{
  "n_layer": 11,
  "d_model": 576,
  "n_head": 9,
  "n_kv_head": 9,
  "head_dim": 64,
  "d_mlp": 3456,
  "vocab_size": 8192,
  "activation": "gelu",
  "norm": "layernorm",
  "norm_place": "pre",
  "norm_eps": 1e-05,
  "positions": "learned",
  "qk_norm": false,
  "attn_scale": 0.125,
  "bias": "none",
  "tie_embeddings": true,
  "parallel_block": false,
  "init": "normal",
  "init_std_qkv": 0.0143,
  "init_std_o": 0.00305,
  "init_std_up": 0.0143,
  "init_std_down": 0.00305,
  "optimizer": "muon_variant",
  "lr": 0.00172,
  "beta1": 0.93,
  "weight_decay": 0.068,
  "lr_head": 0.00692,
  "grad_clip": 1.0,
  "warmup_steps": 200,
  "schedule": "wsd",
  "decay_fraction": 0.62,
  "decay_shape": "linear",
  "final_lr_fraction": 0.0,
  "batch_tokens": 65536,
  "seq_len": 1024,
  "doc_mask": true,
  "train_tokens": 900600000,
  "steps": 13743,
  "dataset": "wikipedia_en"
}
MLP neurons of a small language model. Each row is named by its layer, matrix (down: output weights) and neuron, and shows model dimensions 0-127. Each number is 128 + 32 x the weight over its row's rms, rounded and kept within 0 to 255. Numbers have three digits each.
A block is one neuron, or neurons of one layer that tend to fire together. After each block is what it responds to, as a language model described it from the Wikipedia text at the highest values.

L4.down372:178165125146119142134158152162095163133124093097106131140163153125155082132151132169126083171100121170160103112065080044112115179126085170156115113082122101146090110184143136122132150145092142180157127118078107175150125072074127107173140117161188148188104166146134100187083103095142120113113102127095130178141085132119116098142105112167119121191178087105139127095128145159100121130123
L4.down1703:228134147160122150101140119130142111111145157161078114166089130129171142143145067123130168181074093140095101176098094124087130137129119120116096203120158107127103073099188166144096124109151155062101185091109133147090096157144138141084136167160189151118136106124164077157133140143115066170130177134119109158135101153058114169115104104113140164126149113149181114159145188121077140139148
L4.down2520:120064147133117175088104141139120137075114145144150134089160120119078157156108124107181096056157140152100210144122116158089100115157104076187123156135086159102117138116177102082122087115098096134148104119137112152138105130089117119124170144111152158118086142129133129098055146135148103080143111108137188089134174100117123129125141084182167122101127124118081146122128082130158123118143
L4.down3125:186117122155116130107115146178096174125138159173181105109134146122175119171159127133193102146148078126143077202088042152132106132160166135136115174182166136121145145181105106157107124134122168096087137150070070074081114106203144147064166169116132173145087099134150138151139141103090119145128131156121130195140091102074104169179171182137084160061101089079135155129139159139104125122135
Responds to: Second or middle word pieces of common English words split into several tokens, such as w+ound, ri+t+ual, sp+ider, sw+ord.

L3.down1278:118098089091111144173096155135130108077074181049132107130151091151165141134119106114159237137131131127082179148147133132143119140100061113135132091135170132110173135104163112071168167131134119126095169173134121115141127160115107092167214159144150175181143078092145119160188153094079147073115154093140113161160131174155158151031128123082090169134101129085125129187154133147093137162097
Responds to: Opening words of fixed phrases in formulaic Wikipedia text: census (non-families, median age), election tables (gain from, Registered electors), infobox fields (NRHP, Owner).

L3.down1429:175119121172110086089160136207136159150137164140119095099107100137181126174124175129153117113108125139054144128110138160116142116124156116120154182146175136161140130074132099089122122122102180106121143074124136168101176143157163112079108129149129175142123143149133156159108202154082132148023109136096170173120144076122102090118120120131133174117085130102124145133152129023107131134183
Responds to: Word-piece continuations inside longer words or names, such as co-oki-ng, B-org-erlige and multi-med-ia, plus occasional table pipes and Film Festival.

L2.down74:179141106077166125148092078153129196158131183091161160090119088183154118123144098165092139085149092116145138124107093082106120152090168115080148113097150057104155153144118160093101150113117145131134083118075070127075115122097159113120145141130181134104134086100083184151148144073119145155141127165097110178137100117068180130169091125154150132114135129129062185124104114085138133175116
L2.down118:130194145082079124105101128090139128145128127168115131095128119128159165086147067118127074202165162155111102157108130108129147090152156123116142132144156086120182168107168073149151180156131165114068119144099211160162113114198151151147140098124111128060107142104068022133099185114146143129157085178097137162129185157138174146078131099144133116078075164113111139152129106174159109173191
L2.down468:157122137107116165150146158083136077103111094101124118088145111101093178140151132119162113162130118144174127075142157114071175071161180134143110162172131120152170102158150147178088110120138116176087115096200198123127150176137123129169125189145106183111095139166147097172102199173102137102153139141089144107135124123127164144130124164090122136130103118096115150171109075155124086158111
L2.down837:091097142163137107137148102082064067103084163173119166136110128200091120103175173130143162138180107155125104069113140148129094133129133237162116107053049118120157125155079107094066133083089163198114119138184122067108096166111123123108151137070133154078063139053104070128159138084135133090094116071135166089181120137085144138155112096100105192117177123034158125168123134115129161167082
L2.down844:104135196087130141094135129146107154090168089173110121076113127080093140073140111076141094105128095094062093153158132120133138135168124148172119144085171132081149160125130143113120181157126095081145151090150167148140115135144186071178111139148201154091122122147158153139061118112086153199090151116153142144129138138141164132099125099139155111092104119186185143149156114165091126135156
L2.down935:154156090095193076092170057090090103085105094160125137144117104088077138130160163139126145078118134082121094071084122145070115083033132146128107153098160102077152175151145152146098144106142139167079111093119138136105132118131108157127059125142107140172149110129138066112147153145170120112089090131138166113144166105109128177084113127180160086075073076077177135141131176133133195153140
L2.down949:100079128120108103192088166155181152091170166165052063179176069084097092108148102171189164158088109099101125117133127120082110123107145094189199148136174112130117081100153132084105092120108176093185163177171113103178172116108107179148123161161125110092109139201050184126123172145105118162161149121178111154175129120124106181062175171114157169105160092151104159183153102129135158127065
L2.down1218:154118082105095168175187131098177146121066109167141177071160052152169126089129145136153132154151059116117110126135145132099131097117076088098164139148088144114109152107074133174114147114155112146096084170140126112175150105141142155112143149105119117085125052090143089099095033140149202145059105125094112133134126158169072162099130137185177133137139130163139128116079110150195176157141
L2.down1447:174086153104131139088144132149109183121203084154121155188083158102077129142095156099137067064172092096146111074170146143115108094134135127189141115085098151135172170046134154135140128101124123139156108086130118134070148141113081143144142135164137125067143133067106134193220166093116132183184179137133140141098107124085182148132114121117076144116091157191110144204119092117137076128111
L2.down1545:183102149131153140088118095156103099099189127141141142112089145135135128137182147163110105157103163146082206144107028170141129161163132149228129091118144082113177064099113094076116130112155097078068125135098156057118141125126069130127105113121159091127108116154112123147112101161158165051117123096122153156157118131102098102061143121123154106132126115062148093114077112142171130170078
L2.down1673:128141123139120132144134164059088165142123120144111163120103109157125116085181075170144157157113104095101109103120152117144148125126188072191098126137059121149162155156125044158060130094142151123128161107162159090147145128128113085134094130122140091095096138143096154117093149143061110093144156137189171122147142127160117150137117112098182161141066139016082137089137082183119088121144
L2.down2582:145107132107143174077119087118041132174091121117134114130160187143123112068114135095179076077132156095109152138111118109103140188108125104130199141135122134058146094101149158164118143152139148123116110132150102087099167121118092130089100111142166180152164102112114051145110113171198063119141086136083181120163127152125143135112075162102115097129128113111082150121114159167096177107107
L2.down2614:093087160083115135136101091113135106179142110108151156133140121122127189116071094092118129151136110103174165091135098083163162123107113103088148098130097173110110152176089123131115159150134150133094142178148118127145163206212107106147143115092134100155092132091140039122104181169123078124077127165152161123160166184107142089120125119131118165138097107078107066132129173119111103151083
L2.down2763:078134151158142135141124100129121129122124122132103133112152182132095145108112159156140144160108130140170096114168145114135099135106135150120138139091192075115165083104049126128139096123162092125148149106117166155148116149136090116100122151153096160123117170093111150188151170159108176195120179120107173165115088131114167117122109171107091123033118149014159160124176122187124129137124
L2.down3167:117101111172103093090174095152126125081122130109127186125141097168177183136172142166090128143180092146083125089135142073114173195135086151091133128117055179093090119139114158144126090109126117145120211255114086127090130117046118082110109139178132121125135132158128107154135130139111139120185087133152163120149153109146123163158107093106128101153169090152159126147135103170140129122215
L2.down3304:131151117111088111099118071060124136141129138119150142112117103098073159135137106131136112163125135126105104153142152123102155098159121131123147119129131079140150047214110103116097112104113109102068140111201166150129193188152154071159121099161139142099138142147101103119084154129101114136112127167153153109175151191134108153160095146101176111111151086088105092126141132126152048142154
Responds to: Opening braces after ^ or _ in LaTeX-like markup, as in km^{2} and q_{j}, plus opening quotes starting song titles or quotations.

L2.down111:086152120144198065127075081208135178141100150153123099130099101139106095122142194093117156119120101128082101181132099158094116185114125149084139091056074109092141085136103168081207154161110159159141119119086100087137138136118137102170101121134153108149105128144143131135141150102178134122178152121063118165107073024148133142091151188128157130139118168114122181169159133100188154145128
L2.down124:124181102142149119188102147093100163141097133152097084141149203089099079108133134211077091148104123156122121086126118090129122134146132129122156124142175113146108162190111141178078108161117088115101106165132062159095114135110042150150133126130131117168134104135065106087102120128181165111158164165191175161115166167085093095112079168113087110159144145087188133142110109152081147080105
L2.down174:134136140138098173094154152137121170115114074177141130146081126116127102180176145038115117077140086114116144171112105145109147131108093160138109114107130109136130159143108123177164068103122109128167149141074122151130187125138074100102106162152172133148146133168113098218143176118093103185112163119152081137135132136164120129113130135112158195133199147147094156083057122135105148158099
L2.down176:111140116158191081125129124157121136092115168180131157168120166108068066119131121108183169118193114132140113068111127132136160040126105124064125120139190150134132104125115137088138092145135142133151092084183090140055114117129112097157139072173192116061121098160094110110091123085148152144086170064099141127094082118086151165093150193057098119153117118128163115164035111137056143159108
L2.down180:122151201081052138139114083155145129178152095149121162109100071146145091160146122084109190190106093110138108109113094096129102185100154129171161113128143084116141103123161115130096085123119127164134128169117184107092109155133127155125085188135103066102129136122106184132154076207160134208138165102112106107124141111121178117126142136164126127146172138143073115117117133137102069170102
L2.down264:111152178090154105125050140144136132124179123143108195070098164125118136080130104088037101133145124118114058126110096138158153086128083170148132127148152044113095119101102089100174128116133134088119114116141144170147155114116121122150137084136086154112105080148092127123112100138122100113100125144203128127114104109109101091040104144101133146112087105119109131139114149119151140127085
L2.down531:138166169102113120140078195075138195095104129162091143104109096165137137116144114141127110107121116113152153176157137125142178122156102178123055122099100119106161161142087118138153120142098151127153157097061151114117155101140099075143197152181108055051147137158119200107092205087167171154163093171090167152162106182194113082103069155180125087092139143100115150110124130159138128142098
L2.down755:080166102107110111189076147151101102163111088182121103117158075112087129072174099160096095131111157131122138070150136193115112182078130093067157169110158110092171133141115119119084115140072128097166108136122124083181063126082120147125127130164165056113149145158137165105174167142143182177138131115135145125073111129090065125133132128096112187120168160114169139116123117167139121135085
L2.down1517:152143154136087098098136150179157094165180139129188189090181122175179108155151156127098137165137144101117121087136143169120094125101085103107158098148134116170069166110107095135109147095121110158150099075112132106103154134137131155107131102105125084121133090097106092102117055127133126152159176096087143074099113139134106161150075113078192171070129158137093125064147148100179100116125
L2.down2055:131118100124089129142114068108112084175054132126178172044085151108154182114139117092096075153131112154088068125118128154146168055074136099142108130178148132131096078150127170114174113083101102067102208078157191147096110157089090125164124160147099154171151131164136116133128079096137076139111139136078104087104107066129091123088155128110097120060208136126178144113146117115109090079109
L2.down2258:138084111083138092195119128129172157113123140133199156129153135155165190136173167045107126125059137095082113154137154106094096085143106129173101123144046128118157093119108122136149148141136102117073075138066124145142138140139135063122103134093086170096144095169105110111131142145105083112087080115116144105160116114124168133051157170174140113115142113102132177158094175093044172150164
L2.down2440:144167141038095094119072138149107129082079117127136120107103127144040137090133102195126120114101115126131105151080149115142137133043127167089161168169111158113127112153134173166142102099147118090168134099131151182155163130091141174161125157135116121098122175072124150170159149128107116132126141112135144155210091104130173087110172088158114099125080160148147133142124134114081146082156
L2.down2939:172150047127166096109120139105141165144159115058143162149141102107132114124099160164166154068108138156125159082125111110166123166075075127082141140143143142132140154142095126040131140157182116074124187088151103149130165160180086160118121093148155156090132131119181184129100103073128137110078178130176138179160144150061196117136093190078109147157122133105108161163116102108156103123139
L2.down3216:106186145151110094159088158147100104095144191144165176142143150105114121091131098143075092157158155151128075144065140082142125142096092155099140143129195171058103081099108139119096123134129160111119180137151128128125117122127120088172186212142126138186166089170116104168135164157185105181149164039107134120156152123128106126089135049110177104153102091153105097124138150131112121116114
L2.down3355:075093164068065156098158130143217127123088108177109103102104114141140127148183129147145152127043113120113170158142154126064140107170144089122148098129133141145058122097171164114095102144148181112127120116138112155062087163142091099129082127103172116133122141085094132106090102213063132166122120116141144125154115119110127157117121099101134073100094093093174199101146156141081085151134
L2.down3368:132115111101131118211140123106086167082093146155129169129106086093111121093119142153115169125116105162099157136141070122094095142125150141173087131086116112117117125130114146113153176106094181179079126166155116153159101112099146063090151158119112083109097118127129152133140163175169148160111158170112135108072114098180090146087105170085084115138135131120149124126181104187093152150109
Responds to: Word-internal subword fragments, often vowel–consonant pieces like ol, st, al, inside split names and words: Eschsch-ol-tz, che-st, Rand-ol-ph.

L3.down1588:114130197105132154114139201110137146189116099189085110143101156116133128102119099148087123209084174143125103134148098105155137183108089169126119158224131117088136101152113149049134179176197189154119087110114145146098059149123103118184135093123065137119167147198127112125069167177165121107153109109092158174174151116123125128126091143095125166123185075194120119162163122203130105170134
Responds to: Second or final word pieces that finish a split word, such as somewh-at, she-et, Don'-t, MH-z, and auxiliaries like was and would after he or she.

L2.down77:117149100086180137133153121062105079129165079132109120140149097155132082129133108161161129118176131124110169094136115147134079146104082084091147167113069151147175097122129211082176188118117090088154116112114059180110144159079152070171120157091089132095080120133088155101178195139112180114030140094121139153086098094201140174110113057142101102100161115108118154112092094178151112117103
L2.down232:151159141173136136139136145128148159165158121039092128103096135054088123118081150164142043072154088128129118155131134116137104116122166124117142097084140146150120137134101084128206131069121111143080090115070108128144087095125175103152133116155182165145144153186120127102154137159126137123184175132131122126144161134156214113173088184088041107104121149169174141136111119144119077120123
L2.down418:136148106092180092082083182102133143140143180090102125157085158140120085127133161151082145168078119122135112119105071090182148158128143109084173103138125115095158156144109127119135118178083177165147122180078105166145172109202129153177119122116102139169134082086106144110184132136169186163150150139136053114121088122121159159081193162121153112134167056060156175137151049159116075080160
L2.down425:194168153090115122142132116130144104109108137156140072166084159168158140100164115107201149108118162158171058138128140117172148145184078149136116166074090143174115100063103111118145121143142110146116179164124141106138092156190149112137145177130132054104067088147176116159178170136103154073118055083114124184095139123132108071157069077081069173066138146194136142137149142131061103135096
L2.down517:104040162170166102107158139140123092188161161150108114059122073122155165087080126154120101047108144117119146106130154152175145079100110101140118153167119201151118145104180139089065103101134148121113126137182159128140133100206109196150125107130111114045154133153102142098153176133131112151111101143060108155174144174116137105119169135148114110092143117136164121150182118101161086135116
L2.down738:138154130139094157138114076170075203152137154172192083167098131139147115140156077168076078132132103129112115197143117130127108146094065137135131149183112104108124144163145091131131116150145137156110119131048123152108160097108128117112134128067126112115125148096104110147142117074087113075167161134099169193099117138124113155111158109155096137125160112120142131150140167148097142098180
L2.down747:100130160102101073142125122149080058085098098127104066121089128185069159169106112177066089117112124148080176138131140154173128055121096159113151128135109112163124103119104191137081146125152153141131157131102106106086129123123146132097109101135127115153141117102150087160129126157134104179127125166114180121174152065125171114089099120117073095117164066084122175136097123165126109024122
L2.down1165:106060123140135154061112118099131165164129115120148092081162168099141140146105135143124173093120120145089114161149170132141129104109141138219100103152126163063093109163156110130135196136191123137125122129152134136106102051103112114098146062138105145156147177073171126129175125147141119150188146173065138158118134155092132192192198163137181104102106119178086146108166095165137142125130
L2.down1641:084130199149124120147125124155106146148055155106055176137112103155153149129054145135136143131101117160142127138171165110167144100145134138152138113136131138208093110181123091095095151206148161104199094105152130115071098187183136141108152114126191122086122116157161142140084106087171057170113096121117172161189146152144104118114048137066148126089167147125081118135126130210097126104126
L2.down2370:141147143173108114132124154145099148104138068113139157087117106131142128119118090147115177186125124103072112101109173203133080113079196159122086214147105113147171121088103144139161143147138169146170157145094165112153133143149131086134109145123127081101192122114166163134111137118061086131077144142095092123122133135125116139120119086193183132146141153080089168139153148097169188125174
L2.down2376:092109150118119073149161097119089133132107120133162117179131079120097126115122129132141170170143175131085088116152174106121197122179139083118126137097071130154155096170150148100148113163134186146119166095148099058194139160123153119160109160114138144162100136148093108166155089110130142091051088111159127112170161155090110114120149096067063091127087184092166104109135135086206106136166
L2.down2720:186139120097112102106177136109115134096130180087140164134126096131187165143106116152184096138142167166085133116120140132139109136165146130135138148115101126096139115099083146189147128119132103098112165158092118111073182129088101116125118074118184159112176110163087104122096123108205176109098085100120146160144083137119167129184130099081085173085096146112153165185119137086113170116139
L2.down3009:155201113117062128098095092075123124136135175093026126126153150155126097165112132083096108081095115071082102149107129087153092090131103114160144156147098114156145057129149146165077175079119119081102130106126123123060107131092184124131178153086166158157122155120140124080111117133147120148154140166147143114099095125162094115119146110104210115108162078075133098101145143139159110142071
L2.down3037:124113154150135104110116043144096101095145125138150114188097132114090155159137148108117144148084122070087149124095093141129112129127081109066086129130096166165159193144186184120132090142112150101188124105053079086087135136091120133143113196096164131135130132150165155037131141138076071134182136097135083135114106108127100104186167134102131136053196135130125103162145163133150105131101
L2.down3056:099153112108105134159104102089087115120158106168117142138149104156082128129094121145131145134144147118148118131133135088142111137120039188138126191111111075076187125159156095120114184136125147115122119151080148127113096113122119118139073128212061142153060084154060090107134114101107152074198093088165162153204089101154146149111190116161127131092175084080182107098165115159051094124098
L2.down3419:104116111141081114118100171132157104173120119109090165100114164137086153129167160198099143131145135100153073115195100101179124159187115089117178131146194107080107126140128099148149167166168146115172143133162077078091131118117166094173133114147171126124147124080153084169157074131140126140112121126150113118124170185116104115136143128095147150109163183093162092132151128152091107150059
Responds to: Second piece of an ordinary word split after a short consonant onset such as w, h, sh or sw, e.g. sw-ord, wh-ite, h-ike.

L4.down65:103150122138145094067096171095152129078196076148120127133066139114137144177139182090218141132149084118075142024104136168144115130132117108078119165181195177084105157175136122160074174124143068217151130066135083141161152124166122138179154094182127200106151148152058129148168105127102105086127138155072094162088096112115139136105139118124094158143133104086074129119148141128111112169131
L4.down204:089086105112107136187141128116143076135108078071117170122072075135154142131085127102139115095152106175134124130134112122123084138102107143111099080092053122077153132148117121121102157081151077110046116142083182112120134087076120117190090094131113112133096123112142106101129150154189138131086130166098100075155135171142106125101130182048112079154144118114137175188221147134150139087121
L4.down1603:150160141141178134141111113182121160153140102114201115167176144127128103075135071101074149118113124163122109138123152080119095123160096132096137184159189111123098142120074158176155142137173190097099160127075110112140187147097066112126118117153161130133144102165100200214111138150106119194087151078082098158119139142180233115094148139163121143101099144140131125158173152118117111101138
L4.down2817:111148169112089139096104153124149109118136137125163146152081126156030135097141015131128122099159137114167080116163157133096147136164168126081148150150060124093136186100123197093135103139127166076093115069123114113129135153134085075181137133111115133112131116180149058136110123061091129130062142164163150119158152135118113152095100105081094101120115136103128214126131110072189071206126
Responds to: Inner word pieces, mostly containing "rs" (ars, ers), in split names and rarer words: Ph-ars-alia, j-ers-ey, Novosibi-rs-k, Schola-rs-hip.

L2.down28:096127131206111129092106178157125107111131100131112116120196085166098131182205108149128124142092136103155103115154143095150213093186104120112109126152150128109116117159124130138107153125147145121147153129118128144120128105135118172092114107089096132153169160091142118178156145074171140133116071206166151191157177117148178145132152113141174168114151157150119134143169154079142125141128
L2.down101:134053054124105194172120173141103087122081147152174094105119116166162105206195145129114145103121180133136107176129096134117116091185099158126135145123108117147143101121133151099077140153115128154108132144167125123152195085138177165056126107142166161078148145133134136150181193152164166084108122226148126176122160108064100086169120078133154118073175106154140117136129131101187143171104
L2.down345:185113099144105138193124143161124100125096113069081123119190111145146131156130190058102112118173157106132187170062092106142107145115131168136133117025130161078121142156126144131110169141117126120159106128094092126094105098111176141128136124097156069172114104169191171101103085107155140155130176135095174167110103145255121094111121129141151128120145094078101155147136143073126152132158
L2.down1343:182106116064108166110141160182114105148146108133150094148090107143109174092215067062177095178117099091150121209102182123133141137122125116135152110122114107130167144170128112147170109109124139119099108117129170155141139074076126067076126171159136129095183110182128170143119140149118207094135154160152116119116107135165102092115120119147163121162118121120090144095126123157160096175118
L2.down1350:168123152142168152103192165161122163134123109090138087053146089104067155123128083145088174122150178102094087116176144120148171139091092135071136159183158164118142133132175133127118132140115134105157069147173157168128135156146128138114175091116141178106123163110147111122136140139176154108182164125106071078146175115148070165123154143124087178172173125064117077164145092126162148113121
L2.down1416:145147120180104130109147183154069156139133163122199136162116117131149176094246136134122121046096163157172088106098088144151148145096117102128110066130098125130144141127147086034174136068082125154100137096125152133115160133123106131113108152153137082093124140142132120139075142151121167076129142167121214138153129089108138086179165125081100137073110147108062079160114131166124122176061
L2.down1604:155112137146109132181069079158123146109130110072095159171185127137128121121085140141136097060099129115182176082161127100123131131088159177145160100195090136077207101127104110115172133098128104117102113114052148105067087152130130053142149126094090127102184157106181185131134110104091126114107058125182095211088159080114122101148082163125125203119126138102145112153135113142105146176154
L2.down1976:175095155197153134078164107112135082059113175197168131166137140115186151150079103157108144133144123163164102142187124143116146129137137109125136164111126177112160250073101137169168057099147182179117183154125144107209135123172086118184084136082112127123073172110175103125168096128112189104128141120098081132154111148114140112110077092173110120084156139087184067143130086161042147120057
L2.down2427:132117164139145148074133141125137088167171136146154158162126077173107123109095134151116128171155094116151169184143094195143141152076127114143097119125151124139108132134144141158104172081132097141166138161177144089125108118134105105103155103195136161154151076059146134115162138101123107132118190133131142125138139088108086099135091122121130166072195128105114102067090091129172114145137
L2.down2479:098113087120145094081139115141139137121102131108213083149166166124144185158156155103134100150161129111155142129146128111174132087103110147104054160100168116103172132093137140129166103087112128084148124096154062147110082233149116084151121090121119197139074073099176193114111147165095070109122145060131106202121130085118149090176106090164158108174101122107104114035132140152150128115179
L2.down2588:102128154070165150151100115162118169097126098153166151190172183149084122131185123110145135163168194120102154116108131094142129163105150126118125094075173149115153127144124133156104149106140126079157161085101133120075173090077131173164151153125133076096092129101117133076100152093143130123131091115159123148090115097213111146122119177118174066173172140150088109153153149158120160144138
L2.down2709:152066110156141050107148183103186199123170147105110113126126083156137163124123137117110155090142125164164122156071139090150114102154086091100184132141123180123129127136158123076150126087077107127087115083121088108121092191142123129123142071181075083123139137145169118095092160174119216104110126105128148165127142174091107097067175120157122120096145096124195100163211191064141106144094
L2.down2725:126161130172115150104111145071104121110112131084171079140144136153120146116148138117125148114131150060128164147126124083173167063167107173095108189124118121165153129142143106189109079097067155125116132139134094123168107179106082141138084148119138105165080157130181109174120117121138104144195074209153136114126115134137152118150139175139152156085191132043195092117125142118105191107141
L2.down2868:165122067147163122071143150133084140074117176166151167051131169180154202124170154121188109125154102110139168131095146156131101141189114137152130122200134140097150128184096086095149090148117170178168151119197162152087138192124076177112121105156144109077093087103174138087140171124082141114113151143158162127141106095159127105161156137125110081084080123120147143137137079075095142135128
L2.down2990:171161158106117186089170097108143113120140093129146109138119052082136123062098114042177148166069079133101201045109159128032152077109124194108122119136096183088174124117099166124162033098103151166133079201202178045147097151149065149118121115146153086157165120098156094103065141065135144155160136163155078120142130095153112092138174193090133151141135131108165090109150110054198080192078
L2.down3435:105112110164141143095075129171177117156153113158133105156160115117121118102123125121096170114142099114115122122108170061078137115135115189101145147112177126186106160183159176151140124126095086156140142142243114120077123131094073139126143154148145121114035187130107115100124111119111206107132108135127207073119117180175087160100164076094144126128166102184088085133105040137119182164123
Responds to: The final piece of a word split into fragments, mostly "-ing", strongest on sports names such as Cycl-ing and Box-ing, also Noth-ing and anonym-ous.

L3.down876:099153131067075157114093091130177146118127122143111160176175098085058093140131171125073176067136118147125152128108117186150139170149183144200110095159050108090119104148157156054139148168091073097178158135161140134062154144079114128111155145108107089130101108142139120124146103133134153120143133136169140063178143115186105122077079158141128101102154166091118144129119116197075162105095
Responds to: Second or later subword pieces that complete a word split after an initial consonant cluster, such as Sh-ort, Sw-ord, wh-y, JSm-ol, Ch-ica-go.

L4.down46:088118078086097134157161112102098130180159154154111119115123158050118096097173116135139103132164117082155149110147191111117044159102090128100071096124129145177106067193117115097140117127165142138103148119127102150089077094137145122083095176059160190170059103152139078186108118190087080149107117128133085104083146173152178144112100131126123100160038073073104096163149082148060030102126
L4.down2203:118117127148142102132144108064154090090099096117147098126120130092118124113141144110125152158101125114076157193180112077171143126137138111098129171133174062130100153128161144099126100125162104173131118137145150132138132126116105155200124063170127121118109149107131128174103175106088103134119173143097113164143171145148152197175126073119123162094129100108103100110092194115074154145141
L4.down2565:167157180066140172095153164073172130138126123147156092119117102112179122133144124155155143140193099134158107100158113129114130186157135107123170190084102086103128140128141167087132123145102169111174135175173113157106113108120138183122122150148117143138160112145146094095076124131121114129136101180115139097131151165113154131151102087124154131121187102083147139156123106119111119122039
L4.down3399:138096108129107092181085098129125104112145209060096107177151175130111133101120121075103200182080097054137116120124153106162107196074100161136139155098140081138167162134089143111113090098086172148138173152131165141157161155153104120107213103148116126196076096134181075102108184164148141112152180134136103166099157092118131188107161186138177100137082116112153063165139108135095123124073
Responds to: Predictable tokens in templated Wikipedia text, strongest on the time-zone name after a UTC offset in place infoboxes (the ( before CET, ES in EST); also new infobox lines and election-table hold rows.

L4.down709:226119116113131127086126150167182157160179098097094150154059129103144096117139145098128159142157115090185131136098189172092141080094094109125124132062144113118108091158073150155073102150085148147114149120093091125082139129106095146105068087172146135106150143088134119111115104152152154111119132137091201150197082114178154125109118097171174160124131080056152073154150083158112082125125
L4.down782:131109158136118127130106179177093184153120106109114156118130131075107180141115112161117101059104158098129150117111122105183150181145171086178117078095151153135123093157183149137108155138110163035113110193131181141137123108121147166134118159155164117144073093121157108131128165076183144156145154148162140116095139105137080118099138189119153150151077139132041150128127082162091161118133
L4.down3389:165082148104092094100152164133098134157110109155138086082132147190169133153165123059124145138102185146158164150101164131136185118143117155152105092181130117123083141099061155106152121154052105133129177099154162117098142090063104207142149137227119134124139132172114112153127100117142122171162118121175130117107188097127085152201132095164156183072064093155144130088142103082078111147125
L4.down3401:125110092141154128137087135155096123129129098087112154153113144196143030127144138136145114048052181092095121151132172165211172095072164141129161144155121050111102085059156171101125168206097142110135115086179133085124094078148119136139068158151130101126102135154121115075095087174092162058123140106117114102121131116148120127143155136095147125127160151148095083151132129170051095127070
Responds to: Final -ing piece of words split into tokens, often in headings, tables and lists, e.g. Fencing, Writing, Participating, Livingston, plus whole words like running and starting.